python train.py --norm="rmsnorm" --qk_norm=false --final_lr_fraction=0.05
MLP neurons of a small language model. Each row is named by its layer, matrix (gate and up: input weights; down: output weights) and neuron, and shows model dimensions 160-255. Each number is 500 + 40 x the weight over its row's rms, rounded and kept within 0 to 999. Numbers have three digits each. A neuron's up and down rows have the sign that makes its largest values positive.
Before each neuron's rows, "fires in" lists the words (lower case) most often at its 100 highest values on Wikipedia text that the model never trained on.

fires in: "of", "available", "present", "still", "referred"
L3.gate125:523433479597469494450494566544524490474520517462574528475498487560524444510481506431519510468554562520552516458551550511436466444557430577474446464531421547471588515469480527542465542468521523502491476468523485561499500506477500525406493483416484535488555533452519443536506500506466488515
L3.up125:562542558536458489536523492530510447438510549483562527515530529538583496514507482445497553477521489491553580467546554513467485511523517572563453500504492480446563573492476505547558565493501510490469457557464462511541504489437487521500513522416518451497552462469486507540497486473481552520
L3.down125:556512594470501504499588458476570450485539541513490490491486561423568547534484587499482512520469530430505489447471553538410480536467504436488515465518505486532421530518455485506578463536467496504425532516491512448472537522422583507565528507572481498485485445503531524510501499547420504522

fires in: "with", "without", "after", "have", "be"
L3.gate401:519535459591525543533505454438393548478505437516473547436485540516503471485392480515514515531511509491488541484512467438519415428520463556484418431510512570495545432572530460489479498445559439501537460435468513549509524470508510586471500513496560494491514547499513477542470450453461497531
L3.up401:482496539564539562560510485507455556429519433454450519492502494532550536494464474494529560451501482503440577489551470443553426481521484578480443470511544569461577492553545471495475527459538463531484506448474499505490469475531434553568517504510534513526523526478509463520497455526424502550
L3.down401:574454552506561452474517522509492484540524538484472463612545487472565488454549467527502487497444444465497515560471540457475467519414529510495458486463532516517461545579513466444533454568535552406448445485551469523532516499491484541675458527522525473524561500469461500538499463504487536485

fires in: "all", "of", "number", "over", "age"
L6.gate494:460506532502546490439462502530473401495525525528492579500550501513465518497471487561502486512609569551512464443541519458509454497518520427521474506508565455468524483491475545589471587482526458513501506549544485476503460516540456506508516529521425516498496509525556540555518561503540526524
L6.up494:471529485478571524484497466474433522531546469532555537588483442492569504408481488504521503536498513504548523459497522465525481480485494463524461471516496567449512488546520503546486496458472504543488534546526445486506461572567425520499416585535498492492535518492493578493503499448532430501
L6.down494:478485472475532501505496471610560463429445506480490484477533456462505506492488465515472472574499566514522546507483460487561516497468530494529463550497526477540512404519466515479524458500554463442480495560559520554518508515499469528576495495437468516462448513571479533507565506531560548564

fires in: "of", "cornwall"
L3.gate184:516463427514490544481530498471499518549479476502493449530477418562431518542498438422477551548489485450586497522469516494488512500476449493541480540502499511422520464441476466462481572497448412485537434485508452577486527468476485492496430473503497591382421564478485469469486493545502490520
L3.up184:476420455559470530491507470489510520534488500518573468508455520519502516477556432507470488479471489484466498521442579529485515530564503514453506459509533522536477538488541495514477512475515471495497514478553506564503562531473483522473493474484532436403518515541526513511484499562423585502
L3.down184:550538569415475481505501569479544561435468507501506544456450518495464524499501511515430474503539555518524516479511543387492483443505471489466543516546491499499480502463482474541529495448488535513463504494484479487521529429490611491633511566498503507454490482495501491512477477514521376608

fires in: "its", "s", "business", "company", "operation"
L6.gate675:526550441481477433574506482494441447582521576496508551485455501512489535501512512535538495491494494514498555486513512488499519525560454482549498576497456463440476454545517535503480484462558530494531455529540518484496513487533502476476426446500530396507464442486542540463430499507469478455
L6.up675:476574584525478488496428486557482547544553548532557544465486480477518500443518493514505544496467540490513592524540521439472457552449444495487499557542518535552455513560530496450487408547527496474474484536591512491470458536547499528490496520520506484453537543501589529488497526503479493540
L6.down675:516507502519550531475539467616505531517500456502543526532593405527534366474493453447493561549519526499479382429484535529496517449524514519594463446455496550459501536492470528458517534545534482486484525515547508477573563532459449514634497510472516498462468503483412492501460547505518475568

fires in: "of", "chief", "assistant", "and"
L6.gate191:470497507575466552418542527386466506461495471507535493550474450525524462506422457503504507516474543519404474463488443473498518503573498494545457478521504451483473508488489482483512548486535482477485597530492527470446422512531440542498527488509513533563442565482503438513440468473400469471
L6.up191:559490542455536546460533523465469514414467487483449417502480502535511472429476496471485507477514555521501476551556490496496484537502486499557436499558502510587494428551481431519543512519562562533554496435441460484480463464520510481485492408488495529491414526513489465569424509515518537392
L6.down191:502534417563527519516433535552463487496522549522549462461527498525463564473473435512482506493531530538461526517563513484489482442512507573575518548486503557430517500473495516420493523512538428537492495524419540524538463491527481498387434468451455464519554613494461407452494487543527472516

fires in: "song", "team", "club", "match", "season"
L3.gate481:494492518539494486576509490555428542591497497528468549521526511486501539505539622479516445575499448484530462489481472496502584513507553491515457489447481476476511403482529538516454433525548523506500538488473538549514517463471520474488454514567576458497505487452455480535547500490493540512
L3.up481:528518484501525562511494481555481420561470587547498496520487509535525444494512532478548482563529540541565416476493519538500492524478585504493483491487493518506521472496490521457466450482512520492478560569474493524478485519479538534475489460549475444538415461541549526533467533532467544459
L3.down481:560535517509499421485495503516501481545510440404470479475481538489502486552493499536524454506444552512512504517503479583463505488456484540508495517487478473509553541429456434497516544515471534457531540478506448553474472511537464494650521493516515475443490467495518433513498488525477523421

fires in: "while", "when", "by", "after", "before", "of"
L7.gate109:469492470519558501524504464481474496494526495466537539493490494502559502477449552480522439509545477538452550494589496452484481399619514516544528497541500473472435489456518506489449550428521493513522549431478463449404555474547561496436506497525496420454489569489484467514487486460469464427
L7.up109:511473526482512506487486499500528518497524535514500428514603490499495495629498481551423440463395484581477493500569506401487489553494498471483455579482513419454537488528526481553553556521486549478485488471502473508432491535512457490559471526491564505540476417484499466479511486444416562503
L7.down109:482467529576518486462499398455542572498512476454485565530518567494539487509526486469472479492447423488492520551527506419487487483516495534511470514521528549571492426497487500541531540530498477472417555458519509514492454517522420432561512533465563480473488457461529516481453519497502549537

fires in: "by", "actress", "with", "artist"
L3.gate159:522478507570452463565454598490482547454468522458535513548457530500497508519498473542539449511544492464522509516548494440466544558512447524553490540461461521521481486463508521470509487548530501515449533490437501535480517534521536582487547541428510493418455467503535531553592424478518453477
L3.up159:458504497502557492468532450564488536495569431500471527516491507558504502504520536466495520541413482505524444490586543462486532510532455480547506527557566506532479516508527546523543485518556485482513496419544548470521521525537467547519517422481554609544549486463534450541493565472421512450
L3.down159:523520528493448510552547587445548504492462530531527448475482529460414623482521526518525417513533444541478492485523490495507539544515448478589500500497510526415486497549476473451528501502505517514500513468488470511517534487511523547473478486508562446473519517538535540600487513437505471558

fires in: "of", "by", "in", "to", "rebel", "from"
L3.gate591:430453459462467514542501472463490473542482443473471464422475464510459431490463521529522483509491540608506506511505485472382530504583494559521585544567532453486452537521504460479491491442555565520565469410462441519557550464505501482471502573515598477480522553514470510478485529390492528449
L3.up591:438524578441515564463491455522489410489455436475499479430468481489467508495488495477432557525498487503567509469548465444434457551500549565560559522535526441493482507539516454486558476456492545497549547435480462491573489505534484538555498551477544500506589552514524453557457553450420462459
L3.down591:466558583462537487476442444461490474394484499507522433516495560467595490493459551474504530532396482534520512447481536517547444481450575548522502465556571468465505455502503489478527469521484507438452567528566431447468503455507514499580486483491505475496527514523485510516452542519438458483

fires in: "of", "adult"
L3.gate224:475459446504524595473534551463490517507498523462501540526523490523453446503475430579499467495492538537542538536530469472572452509632520513505482493499455484424531423488481484522495544570552464522528477477486452504447507451507612537475504523482529567471483569525520507589470527532513515527
L3.up224:510489509456492505456504535508454461561534520405495423569459464518479496519496466513511453542530476500543480525506524445450528531528584475608515567561481519437480472488511493478495463544506561453540443471501483539530530465467498490515454518497514581551402492457480546537528466525529445541
L3.down224:564467531503455509485487497494403429498470494499500440478529478430433589580539543518496520466551478461525562472524458456431487517563480431512559434498532532465473583475538541481513463512478538413513486483505444547579463514428481479596503443488537508523491469484515436518538438527476478614

fires in: "of", "by", "from", "despite", "to"
L6.gate353:465501500432534444529472477446467532489448476503601517506477514518536482461512490547513507525514467546515512499584506468447520561479487561562454457561440456438407470477622529523502488501508534485557476419507443550479523547518472628471484558517552528484457532486501557579416502494472486495
L6.up353:485544426485486517523505471506469472426430480506474559494578477465516541540489486488569424442532499466563486473487560472502394488468549604588506512517489479547499511550550545530512510446520508473567519523466473533484457517545487569463531528399551520567420441595445473576453504520434565452
L6.down353:459449533511506554514486541480539520478478524549522493458547500479489502512501543491550502482489418505501452502489501419483509477478517514510446498504486487438489493505480531528521491451441533445488500542437490514483549456479473471790502512489557490561522503485534485507476498501487488496

fires in: "for", "of", "to"
L5.gate153:478475492508489484557457521559553526457528487503503506519542590521547578452493477535512420552450469490535489493496506439455472500479530492502496532521451555472534437541520529436500487484468559491509507567364589452530480503527529458539422536465438546591480503511462535540477580466454419447
L5.up153:492453470491502506565489527545477474472520524508498498457546539482521475534470492504513532508527508422448526550452527498485505519458535477531515464512540539521493449436413509507541531548552507461435502521472556508516488522499515453490423479497506492514516491534473566505428491447537469402
L5.down153:579534511467551524451478530436489513460428494476562544503494470472566454581569465402472485540503490495411477480564488480488510464423506446511512516527519533459468503476577463506522483467458560559551531518479499500615495426470456564548526538517476443485504478494509535508543493488461488534

fires in: "of", "dead"
L5.gate151:478496479538576550453494484416430455472497536531460536468436512510527536460500509489481474529538572584461522440572450464498497468562398552480482478478540477446523553541460574533471516436489484525554451533457426487471568460409540556491506537467477489479491474550524519583496462475516480569
L5.up151:486543552507425424539452467490464556478537423478440405514560493474505464501482535535526531507521461461450513504493465485495515470526487546526476500544479550479424557519493515432533522459498562442475533510475505552491498558473425450491530482485428557455541477508528469474517448445481523460
L5.down151:516469476536477511445442511487479517472475484529474500578488528508492468481454417496491505433530511511474551479512531538476454456463424488518502458534517528461484521496484519550510445445510452522555548500555491501484478444531502496535455608542482500513466482460463532572510563527490425569

fires in: "in", "to"
L5.gate625:523476520459566489455562503459460469527487410481543577449579534569463509414546508500452533495480480583538439516489432424486449540525467507498484485559513493490488523466493485460533478463570492499543521449556445512471509499460478505506486479503479507486507442454400477469484503482444466492
L5.up625:512447473557455437519490473476436548513508573507519510453503478571491506502474489477568579513562503537574510566565474482500511504517446471516468552540444519611520503408495444471514489459560502440519542556465388504512528428544502464481442458475536511468516505540438476498450602491452471527
L5.down625:533432581559446520470524463518491495464506493522471563450509554517501511517549504410484530391560503515450519425484409429451412569459496514488506534493510462474539440536475527414546490477484463525498555481455494477511494520503545434496473537573437481448488496512556445490523545546424411489

fires in: "and"
L5.gate226:400444501539486529474529466413454472421571589520481414579526502437480437475516485563541533548510497459472494509512484522459447523457506477598524566543534522556518508536475501499487598509550510499533517504446446467495440552501474565496443528507515474517484484548519520562496505484478492480
L5.up226:474478512489430492523513456477471566495506492498464455467479474478441555512453508509512496541573519504516478550489452532505480467497467540512560489552542495514504443510510481453448483516514521516459492432598576473518520471494457508496532503460530504523443609479530542519472427507502427478
L5.down226:525585458524463570503583458452517554459548528514548486536519455530449444485500506493457475516465508429482480481547528480468379543492485485491508440471517474455434570489499509452512591507530482481533556489527458523472457527495480487635409471504543597487531513515446513536525432526435540563

fires in: "former", "appointed", "formed", "founded", "joined", "elected"
L3.gate217:425510492533466423550448517517406513560498494505502539493501533501458460509567498548560490465482543544502477460539456489530459457488555537569548482464484469510446489516550492499492458557530568477468469545539603517469513432501546434500495577569488509446527545540502544501458492479472552430
L3.up217:523544569499555481523530493473465533490461493486453457542398513478526534467514470565496514484472511493495446525552566512488544500503540518466527578437483442448479611505469502501507524536540479464504483468503510477562455585435518557452502512492498542491439464391502489467484599480431495594
L3.down217:428479510460448558490497537479533496546461467511496494498432596496457524524538436474405454536512486441590500552573529497536523531517532483495481454509502496554497478499445412509486491511524509485411549472560536489481506539518552547598516507431493530471440520522515533491461507508515577497

fires in: "the"
L5.gate486:472475494458537472456463483533447434458501489529560504468490518519540467485545575493567514546580500456529478463504501480494487528466509498502451449480464480459417504552519526515482534458545465548527573452504483473581524527515487523492502484517574534473518450535456576523528539470443545482
L5.up486:473540482517472504481510476492516508540527467439512417470496484467449485481552508425559479428483427468509521470491598479448500527442532480558467460449453550537490479536526560429508504419504454524555478598497523483492524474529495593497420433536569555539474474510488547540531496441549478493
L5.down486:462468492539493480542510552497488500572524518492506526461495577486550507415508525500540518523564366496468462443497586493474525453440520438481490548467541502436526525513497493493494534438519420538496547509476487488513493506473477536599538479541547508500518472413506478484518523472534509489

fires in: "of"
L3.gate46:540403514447435515577540523478491533493505509498519499539530492522529480472528477444454512522563517504499542471526532482495507510527556526572534540580475488497496509495496525497497441509538547429504555478529535505526466490510521499471436516444568540464497497504505528596509468506449490474
L3.up46:464398489429478495605530485513420491453457468532520452555562526541508535474518459512466530528538464513495532488537563473538496497523534598556504534571481555477491447490565497489516489514523604448492530499492501527575451502563474475513413508435495520485454485470420510560450447436449478493
L3.down46:461483556489477484504467524466481522464430457492502543511532495456510519534463493486467524466489417469543499489493523393524482506454492501548475480536475474512499505495547504512495522495473536422490500489457488513515495483503559474819490512481479518515504533524491542499498529455486464499

fires in: "of", "among"
L5.gate536:441416527523508542507535512429483474500444475509541461481492450449550498426445503554478469423538473496574531439467434468481490520507480484561544489470492520498446480489483462573450520518560514482475503522480515449546446505443518519516593505535458488498440516465548580505532509452492479459
L5.up536:545482509485508528493497447474475469503450476418470450534540532524541488502456551435551498500481493524529472399570516560512511511497530521512529521546568548570472535508554523466527585499522518531553506470485499482493433460474502523510496489492515502547464492524450492536552512485460528503
L5.down536:484518440511483499465508517504463438473502530535523503498451504521510501484429485498455497427416486460483557576408498506559456484455483465467414487513446417469483495500414489488556463492450449507455479565505464545437546514547565468541529542501560545490442518474577543522549445506512467534

fires in: "where", "when", "although", "but", "while", "though"
L6.gate143:469531490478502513441554496477446473456514526411609512516476502530486458498542449551520520579529500510467411520551487453480489501506495468562464498529521423530446491471506470571440557525511455450510524463498417535503468464527522556441420451508495514529518457454529549452573489451516520488
L6.up143:527485463555600442443548515521534528545494504495467541560527499441498474544508523437422478523528481551428433513536535478485493493506463540493558469534532536521592524503487490512544503480465473490478467452527481460498475494421497575514554495504578510467533446521428515478452521452526487530
L6.down143:432553540428529489479496441490523536550581468482463466385534469490448514498506492458473515438501504573486533447588573475488477497497483505436505518538450473457538492459527495420465404493503572522482450481599495476423509467541516503404550542550493464468537526449480516493501425482537488462

fires in: "the"
L3.gate650:478403528490520471430452512520387402522458433501528538491467522559526447466488535498540490572519484637403478474499488486503445549520529547492508529492478440518549518496447512527504525505501487486466527502565510451500527517484505507441431482532488530578517538484483537558460488476517589481
L3.up650:438459474551517537497490544426543470512462518449539536488588436504454511482562529541522506416498523505500480508500551470500478498514492531550554414502540499514532534525475435473527483503491468507519463531503483631449484550555495492494512541542557548500535499498505465517565528502420524506
L3.down650:427489454457473466550476569521470441480500509535526495505583533427489517507501505516456489504530445527419439538508459407470487511499447519433465517516476446491530519479504489514509466461477470455452511500485517526481494479463508511416470463442508475512569486465448532502481472520550550516

fires in: "which", "to", "red", "of", "who"
L3.gate97:480471533478419544441508383469535470467568513547513506477475516489449458522476492599463441502491473589539455446501576464481498465548518558512504533487499393530487524442482465528460499525510435485505536397463508412535466549503512521504486470502558513472549542497541497532459505471495522489
L3.up97:537487505555524470468517433538483537575558447500472553486447529544479567520525561455495537488530502506479537472471473482494540537429503520464576498524482499445594528539484480510530526480482470479501508464513450557511461495485501523558443524522548520433511468532476427545545493513525403493
L3.down97:485515472569504528534475419452518534518441539518541448506549555486552538545498487551559516545487490532513446519551467463463429468503472529506521435490533467508488513382497478475478523471590504476466453534532443502442471501502552440417520598509514506471465507500498540481454451585503480457

fires in: "war", "cup", "wars", "year", "league"
L6.gate247:540529498507481528437451545495460554561517457564480484519466479466520493504554502461586485500502557532481518506467498549486512357484491523499480508516578539464488478544516519431505511461477492390521536515508470537494544447463436615460473538509468515556516530487440524536475511490508490567
L6.up247:543494561494489589506515426498469525565425524500514562482493482493488451534550455462517551523522498495517450464544526551461509489466473560574460517505437516543524417523508565478558518534500473522485561521545513433546468515492473515504465500501486503500528480510481541497511577478450485544
L6.down247:459548468554507488462568501498539448458561467446499460525492462591476466477560540496474496485503479444486511568525507495451545501512495512457505546476515540517471586445484474462467517510469468511455520457407508502496490496406518537516531497511518489466516501514491533492474520522481563504

fires in: "during", "in", "after", "following", "general"
L7.gate256:540519551547436448473510482468517453487463478555510521441521458513519460442514419464498508460415475485449480514561470442501485568531493417531442494537507543490522534493497481529507552473458525481449547513510496476460537520497520514529520509509492484443577534560505505478514515553483520452
L7.up256:494635467505576494469519476523409451560467531484545503543453445536451515548547498518507551463505560512453504518550456493437476463491478559525477578521512509460442497500540428521539568430502492445549506519540448488488528441464583528516497513455529483482461488454472484487478533546424462498
L7.down256:566436509527440517489474481501561544442512530493475548493510465469508483532504476402456502419482444545464504495563424456503474517562473463471448391468515461489530463444428566475496523524549505554428525492505550511527565518510503433488483551499503500502538462547500454516479454557516478443

fires in: "by", "with", "between"
L5.gate435:508476542481467493514503505446400564539469456526571492459559440506499529478470533538498486553541457520487490477509440454552488512464445451579505509580586427511464526547511431565525472451545543463521552473494458533522452437507526534478501528460516504481459433518511518574518481489502502434
L5.up435:454502477496426495472544538492398584512518440554499461527587455463523479454497440542532515500545471602456494530527492427560472525484439475489464424588520545503444549550505530501503612462552519459527485457492471552440475506538518475563464482464514478503492453523440511584521545465467432433
L5.down435:481518507529511532504486536460499489471499472523532519530526510483453489555490480509485540513497479556492465501465521436502524518520517468530451517491550448532479506528514494542540492524493497397434512515494521521475502482538532488732512515485529508552507451452530509533514551449445460505

fires in: "can", "could", "the", "did", "that"
L5.gate306:517517445492564509516464460516428456516479483571516521504501458517413527464550510490527481420497534473543528475535411458446509539540531502516503474466493467499533557590523534498490486486562454442537494470586484482514449564460502496479486550515502464466469444468510606506582573491455509549
L5.up306:542529521525441528551459491504514511536551438481520568483435453515529573449493540500428530462523512422521557509558476527460493534487522465511481474495462489502468529509494470550426470508478485466454447483479483474482546486565492473530494547522445441414517511539585530503483547502521432463
L5.down306:477496514467458475530537511530544508439539514473528449495458524498524500488521527468554486470492391476508522491491547360550478464479473467511515484493543591487454464530504503501402477494489491519507512510503429530549448470481518503493486558515476487421489473490523484458550510477518464490

fires in: "it", "philadelphia", "men"
L7.gate493:472515458528496431536525568492531462450508456544521520556450513518570479495529504573517519526425595493531497525526495565490443514458561468558564452477468464491514513584523470497490486548530477429509525552472507462512559530434542443511545551501447508484480484539483538500579623515505467484
L7.up493:546544481498531539507509548435556520426525539475536505492410451526436512504439547483539491494518520532494406483522492476450517535516556527414420457495538555561527457546477463551507444539451498548527510520492506507523551501441486494511468447552542446556524543496498608431484459522583523490
L7.down493:505494543493546480498507492492458483572577448512610473500554547443538501475524539434557558534487562483497539438493521508516517576482518476545520567459495537530493511540579535465470515487459477468424482499470497507538556453489476529413485475462407568532558540512533485482509528530459537489

fires in: "and", "cultural", "athletics", "rural", "architectural", "hockey"
L3.gate488:507494494533466581455498470504519501500459492494510527476469472503515460500502434527489544511527544477572435482532457528444524455521470502531535548458532526424514459482514428429505520453533413517484530500462481509561489508487524501468525483482538446466440513524491491525465428504546505519
L3.up488:468557490496393463501524464515491468512491488480526504505504550456521505512524493556559533518596550530494540514571483530511525523540541503505544566491443482455571516440473544459536504468423475440445541518496478541534461531478510528506497526512535538516533534544452437524556500502503466557
L3.down488:504577509541512558538563548519604545482485558430438461506483476539536526476522488503529534412499475472524448492500476541455478528518478464459467496428570483450390453551517516496482511439527479589482505534537529543526451489474460460605502471411518484523530584492502506513538450499474544552

fires in: "cup", "award", "awards", "league", "festival", "reception"
L7.gate202:536478540547551517449456535519492443501507476578562481529446515496531502491513489479593517507559478529527532505439443550510483507477522441560486445568563472459492482499532500473542434485504512511521524506510548506476548496535499537471527461505532514423541480512473501512551558513477542442
L7.up202:559453528527460464474555551547442469522548515523442541463433481481519508453519526525499474561483483561529482538514534521418481451505496504516541539575525556465518560479562532455471538531570483539466479426431499501469549481518458508488534513558466493425558553488471512494499471508491468488
L7.down202:445600514598551469514478563544568523472475541496534475521493468568534534533600500479475583489483485506483491455468465527507491490470517507427554505504506489498489521547466514492515569403520503503491601540559497555466512475508491544398459511492466531566435520500549494517515458530500537497

fires in: "to", "helped", "help"
L7.gate570:550417534521458481449466478477480533478521561441543573472475503557519534465527493547502464528508495511489538412483521454540511461545574518463533469518530547495453473475581613540489514449487513524491558458500433471494468502477484525460468490481472513520426498575529550500492477546451474487
L7.up570:429455494506456418502468453488540488454498491533517543543511532501446474512501511537486483530473473617499466510517496423494444493497474518600543495490516454515463511550526418475481520498494449544429494451531527478446465446471513580547559529457495475534478547516433541512527418519509498480
L7.down570:392485501491535505484513445487518532461501499543507488454547481517464490442475536485542527509456468520514468455541509400504461580455469502494536525442576534471523457469540556499497516409500516470474511551505461487506544521488466448511485520502543501516529533481451480470495449489538506494

fires in: "film", "song", "it", "group", "ship", "album"
L7.gate481:473465514533448433536484488455461539521519460477569499548388546503532525530517529501547458578497517583547500501541503530456509541519514504536580492521504533447573469589470551497528459544460563483520543550530479472493521585482496450489472487512536548478502459459480529541484511432535570592
L7.up481:490447533525452558437475446463519512422515410462526474472471524618451548521446531558568476491534482485559568461549554513483506471541479556481516504489516503539503454538501526540543434522488549485536538578547511525505506525552519434454480467585488506465462491498433505529562462424480544482
L7.down481:471554518505484509493459485340416531486601452474544469546505462455509464483472490478548494501500491557458440526480505528501451502446466475497495545536474551464528520551535442541567527516585533445482482464496502463463462559474500491515524475553527439462493481539579556443548537574553467481

fires in: "its", "s", "their", "your"
L7.gate286:538549502589514460499530485483478504534545506477541552475450535508450486521522556499502505455494498484532524463516544484484522518563491459496460460436529486492467471506559471501444491417515470498480494532419543518500570492426502593458511469442576455472499511484477587460520481443491513511
L7.up286:527505505513497490469464562509447455530512536521519522523511532476558494436520599519502558446566469482494503471486518441544539520603496528489433545446554457501459520463607539513475450532523475497464483538462528477453573533566467546486483515470470492530572534454454526524497466382546435551
L7.down286:461453499494460517516465508583547497513536511510456521526552522527514510411511507476524546491476402490423483487515565466493548479429521510505447565455506461480494533508454515510455504496582469537440510474512488518489484508499519544536540512485517486532548531452551496502505544513483538523

fires in: "of", "among", "other"
L6.gate612:483473453524506518457495593499485463468445473459477504541512551486479437499502565487458514444544498529518528513464465460500534441560531545515502502533513453446495563541501560489517504480573450458505533428399525488479506454438551471453513506495500453490452547509464506558501498503403446506
L6.up612:467431556518456522487469516529500416526512461520545497496560555448545482497528460438564513526485480509538527488515522536461484506476433491506490482530541565484511421475607526445471440421497483500589527520504463481502499472533533561494445517559490520518491496481494584571468449527472475502
L6.down612:516525508542497501461522552483486501544499524531556476519486459494474419507511509527528522511584487534461521483548517438485483471535444561518489478498486510500544589534489449445572507466436465447484492475508591525533521459459586450517474504493567428441464509543459559548532565412461473527

fires in: "by", "year", "nearby", "of", "judge", "arts"
L3.gate42:482421459525557434460492489494464559459505471455508555417460428486528461545534509549517458537459521486527520494472477490425518463532483479523471502541578502513438530479489400515421556530504549424478547480526516487454562453494430547464552541454504593498497434492506568516492427591438573404
L3.up42:462445509500543500509507416534518474515478545548603462461465497473462506510517519488568471565508461575483530554535470541478541516486473495527483436527547518455475477485523482454468484532505489508472574452503492548550544498511528555507488591502535491519468497493435476567557518451438468555
L3.down42:524459499454471524546427476530414472497457497508476511515477485504508491478500497470446504474458554530506522418487468489576462463535495491489467477591481462531543540417530512529468469538521462438471462530561447431530396462504518419600542465513476502503484525491481499515462564441519503475

fires in: "for", "writing", "story", "stories"
L3.gate132:508495566493556487482466465524512461570451506550474431478479544544504499464532541434534515476487500480503578522534545502423458518454550518465517500581545486519530472459497538479528480538496495520469505507420488456472492469519529493496513517426519464555571502443458553551532499470419396545
L3.up132:521510500523482539454464548443452544562451469509533504559516518559461517464487434430463519463521529467502515492517476456528495512486451476562506453553500475523476454551475538480539452486511521502453530432533595471445576452519570516454527535512458496519525534446480480495529481517439530508
L3.down132:513421540542532482511544504466571433476512448528515530487503427425536566453537447593532550557480539461531497470494540539459518602521497543521512503566464498487505431518505481526528482471501505482468543381519490517527510560495508489550433427478514501590542470494498461527478542541513424533

fires in: "to", "without", "safety"
L6.gate443:505429497442493492525493452514509500531516488556502500503567485556463524533525498529485539477472489461536527520467498442449389493471537534524505539507510531515460498495466554496500482559494454437510475483462489508528490463572487511512471566457500505513486512485529461509449536509451546519
L6.up443:451461448534555480398510476505469549557503492448510514504510470499462490484474483599516492522503498520508523424514518532540493518575497607560525517530449480481472530520451536553450516517490496461506451483557528522491424433535522480489550477476489508557538551524523541516529420520502463456
L6.down443:459446429533627510526450508505491529450522499559550519535475487508541489507468502515572494456467485523489494435503495510415463495496489472422437523527507521459470507513539537541448499444418487440567498501474450485491504466453454517463508548538485520572499545556497476544446558529522563404

fires in: "world", "men", "women", "cultural", "public"
L6.gate141:415548513528438552518581519514465509504536490527527537429454558515478548492543425548543508440579547535480502479463466546467432562506477454572457459454439476487533441527440552546508501553516482512538531544490536455532552480521521564471473582482529497536515539469501579537499501443505468446
L6.up141:501530574552500512537432468412528497536518535509519513475528462462561463510493479477489519439450422552550488441461506533547557443529550498510410450536580457447527519479516511520451528454528551471514534512513453530534554487527542474473522463469440488542492477558538576531485505497554546473
L6.down141:483508493532509493518551463517506513473474439402521594525498446447491615479507461459472530524511530530498474513519463510471567459453468526498468478519427498480453452559522584539483478575549514480482491445537513540520487477510497580481465501510520573499525504387476477516504506481550480505

fires in: "of", "in"
L5.gate256:472512496471495487457496432490473519552517592526514566459456525556514472518501412512546526512599476489538514488540494391470495424582593509526461485475465508458519494425489574467528441488497500454475532489522546547521492569504488455480493504510485460444512410451562467505450525529487413512
L5.up256:504404488527434470564518469605505519463473500522497513529519502500405510527570459441444509469570492552590521501608489513548497481534457492478515432529494462506571439516535555571459478537490528499491456439597534552484481498502553492471502516489536515494490450488488534554402509541522490425
L5.down256:494507514526438533510489488616527492572513518500570520502545457525535512568502432500517529500475496444505524497476438460513465495541532552480492535437482432515511455467480495504533545510423523416506485513506475511516526455440478440505535516508423477455484513538513508510510529507446519530

fires in: "to"
L3.gate163:435509510500517477459533461499437528447470459503593445467554471551445496522442539588529472570475516469487552510543522462503482493534521540581534541570468517440527532497543502470545542506565511497506542472497452527422520554509432580431502541450567508493513505511466477475536528503450471529
L3.up163:462529518474528468499568469516521543471450477505588508450504457467455590462460505583592455531467465497470525464521479451534491478502520499542565587482468545385479584511523534488529557515491529487434539528521479522458487532481434554549528497444483476575467598533462490499474505548493487561
L3.down163:522517507491492475495510476534532505467489550538531553516520517510475543434492488471563489458449409483547538499560508386456534510461524514455465535455509580489554547515501556492497506476540535473472466520461505510570515495499408487636531534531459534563502452539523531451457461546534481474